config.toml
activation = "relu"
positions = "learned"
parallel_block = false
lr = 0.00878
MLP neurons of a small language model. Each row is named by its layer, matrix (up: input weights; down: output weights) and neuron, and shows model dimensions 64-191. Each number is 128 + 24 x the weight over its row's rms, rounded and kept within 0 to 255. Numbers have three digits each.
After each neuron's rows, "fires on" lists the tokens most often at its 100 highest values on Wikipedia text that the model never trained on. A number after a token or word is its count.

L4.up249:103159120124131149131115087147147112108151125152127098150135141144119161160136145094132098107113131137126111134144171151123089112135097132148121131146100160140114147105108110135082132114148170100140121142136140099148157152074086172165112078127137093115130105169152107110078117121169125139135138103154156149134120127150115104133157122119135131160168155118123156133109134147099112155090
L4.down249:119110145169135127146107159145133184133139152153114147132130145122112161129141115068099145134125142170106139158129106118153132113123114135115126107142104083110146124087106150125128126112137138112150121111132076136148123161123136114132145102180093141126114108156165141150139123127094155117106104140170072142100154160101142169122144099098111128116091160114132125089142108143149106089132
fires on: " " 56, " Sa" 12, " but" 10, "-" 6, " to" 5

L4.up2147:134154147132125119140114162153138106158147150097158152107131150157095132135110090107123094101097101136153150121169099146144110112139096170149112156172114075116113134166142126113118138126144161146084140148123108126133157138107099130161118055082154088130128106200126102114084128121151157146120164115157151157145123176130132150095139139152133108139118134138136171132115137120129100143109
L4.down2147:142118119127156160148138145111123149134113072123153134176144147117068140101127079129074133149172145107151155147137127122107103131143102153105112140169137141123180082131114130098113134115143136081121123127104109153151094110099112126179110110128144129137172132114184099170152147120071132122067103138157116128106109150145141123175108128119150094151107115140118125084155119141142109142112
fires on: "-" 24, " and" 12, "le" 10, "ly" 8, " to" 5

L4.up1133:115113148128114095137141073116140083123147091118118142177137102118081117125118122138122103119121105153138145104096117140105125109094117145124146184120135104151160142121146113164107148087169150161097131126152174093145125159118091090096132126095137116132118159153138166106101163087099107119117143104083127151160143138114137122122116137118123110100154124176160144141116121118145130085145
L4.down1133:135143106137148111135169152112135083125093098145093125120138116141168119168112110087142152132120127122171124106150093124116115092158123108119167133135111184147123092134153130130117087116149119120113157110073117145162111128139109133137097155151131115111136154109121090120107120177141100082149122116175123144102163139127142115115122161107126109109134137137147121104068111118148123152094
fires on: "8" 34, "er" 24, "is" 7, "k" 6

L4.up316:123132119134115117169102107134126115156114127129127149133142125147159124175166153110119124133142115127179121128122164145160131107101119119119136115122091110113128110125098112120116093114140136124095135096125102107129186115168099155155121172153149080153183123142125147147120152117130064140139145149129104161116110139105110088160111133129142139117129107143135097093124115114110124112123
L4.down316:131131093149116138133096134075099103135105113160103111162161117085157141096088105146114113137121166154090142160092129099118122093116123157159092122097124115134151078095132153187118141111167143109136162130143130117147098141106121115172123075146101152094092136134136119109080165132102136124147115100128161138150097095164094116138120157128155141119135130097130175139158124162147078148168
fires on: " " 93

L4.up2086:090138131120158136123162114140114117118126162129136133123123167150094120182157170109118101129083108109141152126131157137103131126121147102152102098112140100154153124130177100125127151155159118154142103121124108134151152124100110124155081104102139098127111158123139113096145099076115140101133138156125157125127114123152121107063124141145085114178123103114097165124115142116142151139133
L4.down2086:072105138147152182144106106141129102120091138150140133109134080148111121136122153097089134124071129087137155125093090092117107119160113105148135113194095126187126156154152136130088147167122144119138122098123132129133117135056112141143141129139105128125125143154160138125108137157116149119130097111141116144117066144125141137133110139154144102112101117098117171159109116116119161100129
fires on: " and" 28, "," 20, " in" 13, " or" 9, " to" 7

L4.up355:124107118114151116119138110119133119109105076116146121125144131097138130092131101144106122072149104121132088116155144081143150168182154133162117146155151118153150121115101133148069113117167098098159109068125119113134095154122103162094098117118128118145101151149131125091093081167169102145185110093139165144157131124154136151111086132143128141135096111171125167089150131122155122138085
L4.down355:141152127105142125101152118104154133173094119137123135099157125103171103122108180112097149120138173099176083110132122122122142119114136156156089116141159098144108065115138165072093135148112113126149131149110136121146122142109151111146116148129132106112155101140142102129128148085084126136111111070135154092182145113122115132162137111111095098117182122111131119135100127184128130132122
fires on: "\n" 24, "e" 13, "er" 12, "re" 4, "ed" 4

L4.up2076:119155132135175106103136119145136110156112129135100120142112143168167134122101128128134184091098146132122120168103141122141141110142087096127117095137110146122126121127146137110149160111158098139113164131160141087143164163116140155122141182133155155128189096113103128118105111121099124132099091120130119188148125124134154141110149136115129138150143141176109153144114096126126117117102
L4.down2076:112083116131110160161124161138147152101149144104123133104126093126117160135082115123103077100087132103118155125123141102094140141146098169114151093153139134130093151098126140120121130117157128155110157121138153106162142152123114131157111144125138114113151125106171175149145121134160110112105100155118148162116114167122162125137098159127155126156113107102131139134151130120165137138136
fires on: " " 40, " the" 16, "1" 5, "-" 5

L4.up1691:137170141122147119143141180156119156122089145147134178139121129152095191087165136110148150101092147104075120097107109148162145146153124069174092123130116140098091090106178102135114117132177121097085084083160104145158101111126133133106144125101099127150169162121120126141118155133140118127092103096134159136101151157143103165158188097118117124116151140126154187109120135130117134121054
L4.down1691:128159170146143136097149095106173127143137152141128126129167138131119096098181151111187085113147143128169101092143086103137139074133125122155133152116136118162084107114154161141128106096157162097100100121109123135163154120128141099100139155101141151166110156148094155124134118085125159122102102153114151082090139135130125164115144124126087131112145131134129139124140094124114131128130
fires on: "\n" 43, " " 21, "." 15, "1" 8

L4.up458:149169111139129115142163148131164127127098132144107161148123167114164115107110122100161152120103108140124162149100129098133138129116129101150094160131106125153138130152113134116124128101114116141117093119163118090156151130169128154126133137133151110085148148104140128139136201120132119139122143131141160152135100159174142168133140123137169103137111100133125115127178126114138138117065
L4.down458:145148149123122115138116113145140129140169119135159118130147122139092101138129130132126103110129144120141107140117108149126099087082141187120138074161118113159184137115137116131116151095150116130142155122128085142119137175076151147152160096162127118146120125148139176119173130127118147122123136136151110148147121129143122126172101140143146143129183144141125135167126112118106101158151
fires on: " " 79, "2" 9, "1" 8

L4.up442:176160180162106135135118123103114113163151155162095121109163146111100165103134141157146155119171128119141121121104109119128080127169122141113141146103117168139130129164142131117149116093153133111126126134098084117138147111146099120128130148149151153121105158144184128131104120114116175150150144115106140128137182127123121152122116126127118099127098141097111167156072107176142112158159
L4.down442:147129143125118118127104218152147096094201114103174140150142154149116123152153074129160116129103116151115132158101124119115141142139153149135134092166142113144147140123139145138103107107150118132145118135137146129125122128136119110104137122094161148172092140174090164122108129124126131127111120079156117130154123134138133142146135164149128079127137123120153152160126145159155101148124
fires on: "y" 40, "ly" 16, "er" 6, "ie" 4

L4.up2069:087151085141129131109151132131138154101119107139110112132093137110088109122152139135106143099113124076147139137147122091152167162131138112154124121145122110121137122103138170100123187108123159164144191129122130097123161131145103077143124130128161092148120101107137109103132147160108114108147115105119108120095139188167117168148132116154117188120106127124157191149117182139169133128134
L4.down2069:131158126086119147160074095172101110127143140133163146121124182083124140119088127107122136099128094134137116151148151148133144109147135103115094116137133138093169125072174114162122127116081163126111122127142103134104130135149121109088090141111136164126111140099142144160134120139166142134135101152145163128150137087113147101098142119119143121121085137162103124161114156128150102152111
fires on: " a" 25, " is" 12, " not" 8, " an" 8, " through" 5, " to" 4

L4.up1476:111181123108169098154096168077153132166145149158116105129151137117151109112151104108134095127132129139163124128135119113114106132139153107111106124133126128116155090117177117098128154094084099092124122119120126101149139147168187072140105126122109112104127134146100085127109134135132149121133145207143111124123114165135126139103134115155134140136072074113152106129139211110172066106109
L4.down1476:138097146133132157140160135127134174158158121116162117117153095111111120101128115127115153089167138100119134147092110125122144155083116128120089176133157124121106139158158127154154128119126110136137105133131116114091134148107116147087146097119144149093142167139122105121075126144154131162122075129125111082139107128160150106145096110126132122107205134129139155155118150139139144141163
fires on: "s" 51, "ing" 13, "e" 7, "es" 4, "-" 4, " " 4

L4.up265:155146157137135109161122114146119161089130121121105151136132126133149160126153100131131095112147107141135138175128144120132170158124071168119089163102130130171110091173114117096145113113137112121082143127085160139154179120121119123144153144137138104110154124072125138146184109094142121142142131138103082121121095134153126154109089122113152111130137123133092109130129149084142108140123
L4.down265:111121126112127136076104097128141173128108109141166120146130136135104120133088148124120132122171083137115112128114190144156101167116137105134179135170094117149140170103175151153111132134139130154124123109140124173121109127167112128187170122121125109154145109132130145149134150120136138104110129139136125136153105163140127150154115150171104161121122121131095147080127118101126116164108
fires on: " " 76, " (" 6

L4.up127:129113071064102130081145126093122126127149132109142138121115142146146129158111125177121098105129134149158145104125066112115100119129122127178091121133123100122106125122130107114104129101158121174119124065136085128121145135115103147171139138082129139159101111166140158156102144129123140131156113102137121186105109120118127115137137172134132121174135132125104092145145118130100125126182
L4.down127:139132164112094132118120113123138105117108158116109112149129161117134149111099144147099163138145126137098112128135130130195119082134099075121136138155143133169131117126172135138165147181107143088099126147110109135121122155143120113146141116180131122147159158102140120090150132114088090119139103133139116115133120145092139128139138060147156129137109178104105151117107149146116118162110
fires on: " the" 17, " for" 17, " by" 8, " to" 7, " with" 4, " and" 4

L4.up2287:144131125158126113085141112096116136122152117100117141095124131134111113139126126152138125141113128113113119138147122137117103118132154145107129141097099151102109128111153165125144138148160139118138139070154143112139145146116124111115126090109113099130148167128142153114176100115128101104118114107071123099138163089106157129126134170111121171121181127154097078153104141091160100142138
L4.down2287:112150121114153140090140131110101112116127135116125149099092087131099123145109128107137163129099127157118085126149141126153099116127095128136117120129076164117132126148138109130144145139168131141098130150154147139181140111110133121117116148138114149132138140099116146136102106104161141130106141118133117146077141102153135197132129133163120113117118078149127128122092104136117105156153
fires on: "in" 11, "is" 10, "ed" 9, "er" 8, "im" 7, "et" 7

L4.up1338:160124156101128110136141126099143148106146128128132137166119122127140170130117145146128108105117090173185108132090113132155095117139142109127084127123137124145119159117127131123124160153150127114130152045113151145132100133142144191106107145129148112106114138096138180128137139149123122116115163120171170125094152172153106119111144154121114122104110127159156111141153152138075106062120
L4.down1338:129122135138137137109087148114161136131129107132114140108121147130104103177128157111112122174108155120142102134091171143117138136107128154145107136143125123105163125115114115114132112124138103187101119127132119104134127087133145112122125113136122150165113132141121101128137121111137102140163137135088098154094139140133158127125110107099110127175126130117087109116128104087162090112128
fires on: " of" 55, "s" 12, " " 9, " \"" 4

L4.up538:135102086165130106127104143144128121155116135158175160085137164128123156096147161138151141116152133120100114140102141166083164135094161107135156190129120096138101101118096087124101093084137122119112112132154143127121144140158100140151111136096095140139067144129057116159106129130123108118116100173148152128143194149091135116085148121169165145132092122129134122111126110146100132128156
L4.down538:117088110098146136156118133106097108135132114141145113128145173159121135158153150132099143108151168138108111110146152124133118160154109151121135141149127114116155109135101160128118136132110140122159092144121154134141119128107109096123191125139152093080142130140165121141131112144181118180142161143116147148108092105143120157119151152096105089163131119120148204119126137191154133117126
fires on: "ul" 14, "le" 12, "a" 10, "u" 10, " Ba" 9, "ba" 6

L4.up1710:154083146132122137189154145127106135107131142142146144100193124065167136136138148149109135134185068140152133090138095137090100122151104139150194117165179093132095125105119127143110127142102121148144114098122114140081168112158141121123160135106109107130165123150147168142159136104109141147102143105112143156167155087119119121089146111107162145133082150124117129160148090125124124138130
L4.down1710:131103141115181117140160091172136126110112101106141114121165142128132083111108157123131145111156128165157143112142102174140121093140121162139111125152123159141092138089106163068124128120140136140072111108119097091156117127092113134141137129094152086130134137144159119138160137088113137140097126152091131139126115108146161100124111122151124128114150135106111076046096101154123093147119
fires on: "be" 19, "'" 16, "ary" 9, "ly" 7, " Be" 5

L4.up1672:131101131169113154132145126160143138109158140095165086170109150141171111196101084183132147126118140099118080162094115131089143116106141098099133101129108165110117149152124105121128097116116145093161133108100113103090114149124109124128140131104176123100156118122126162116130137152154147089175139096120103094110179162130105152111128169141118156121126131127142118129158143159141084157096
L4.down1672:125140149100176084090144079148142147141146114103105140146158117125070146124122097113115109155145077149112103118144120148141133137080143182136144138119094112092111106105135124088130140097127117146131161106127109115097130133123129156141121116167171116142161127165128099143119148117137104133127114140085118114102142128116164091141131148122149112133121079155116133087147142105125141120108
fires on: "\n" 27, " \"" 9, " was" 7, " " 6, " at" 5, "8" 4

L4.up1319:166149102138112110125172121152155167110157144140141106155129131101133116158115138111109104137109099093135147104143139124092095090098127132128088153144133122094112070121186127143110152121117133090155099124171123103077121120085118124127122097108205107103099142159151159076129120123134159119111117111150120147163155112119133153093166129149126114146146083135107142144089150128131147121140
L4.down1319:117144114138102094168118140104128099126148140113144154121140140127119168141187110105122102129128135137129085121084127154143177134121131117116129140147173133145120131150120150082071179157146130113125118172113119141078095156112104130116129130132075150114147089182156118132132134116075153121112126088095100118137132140136134108133157095129099078144122110101105117146160132172127122142126
fires on: "-" 34, "–" 20, " and" 12, " to" 6, " " 4, "ing" 4

L4.up1135:115069157143123116095163112148161104140131110158109146084076121125145111122141147165111092149148095100164125139134149185146114142152123116103104153135142141100149109130117123132114113112084123098138108095142058109130131160135160151137122139143121164152142125108115072143092099140096170161125180117145156117099146091089140154138135164150116091170107137128134157091119148170134166112110
L4.down1135:108110151111154123152118161110113112132142145116165149149159132113116141149180091065132134111135152139124134157135134142085111115111128131126105144115135134118130110137149148091121121170145150144140092162137153134105149129115127118123100148136088119163120138138154105168123121134135113097119138144139175123161121152132143094137103169123106155101139103073126068133132103171093147170135
fires on: "s" 31, "re" 14, " War" 8, "th" 8, "e" 7, "-" 7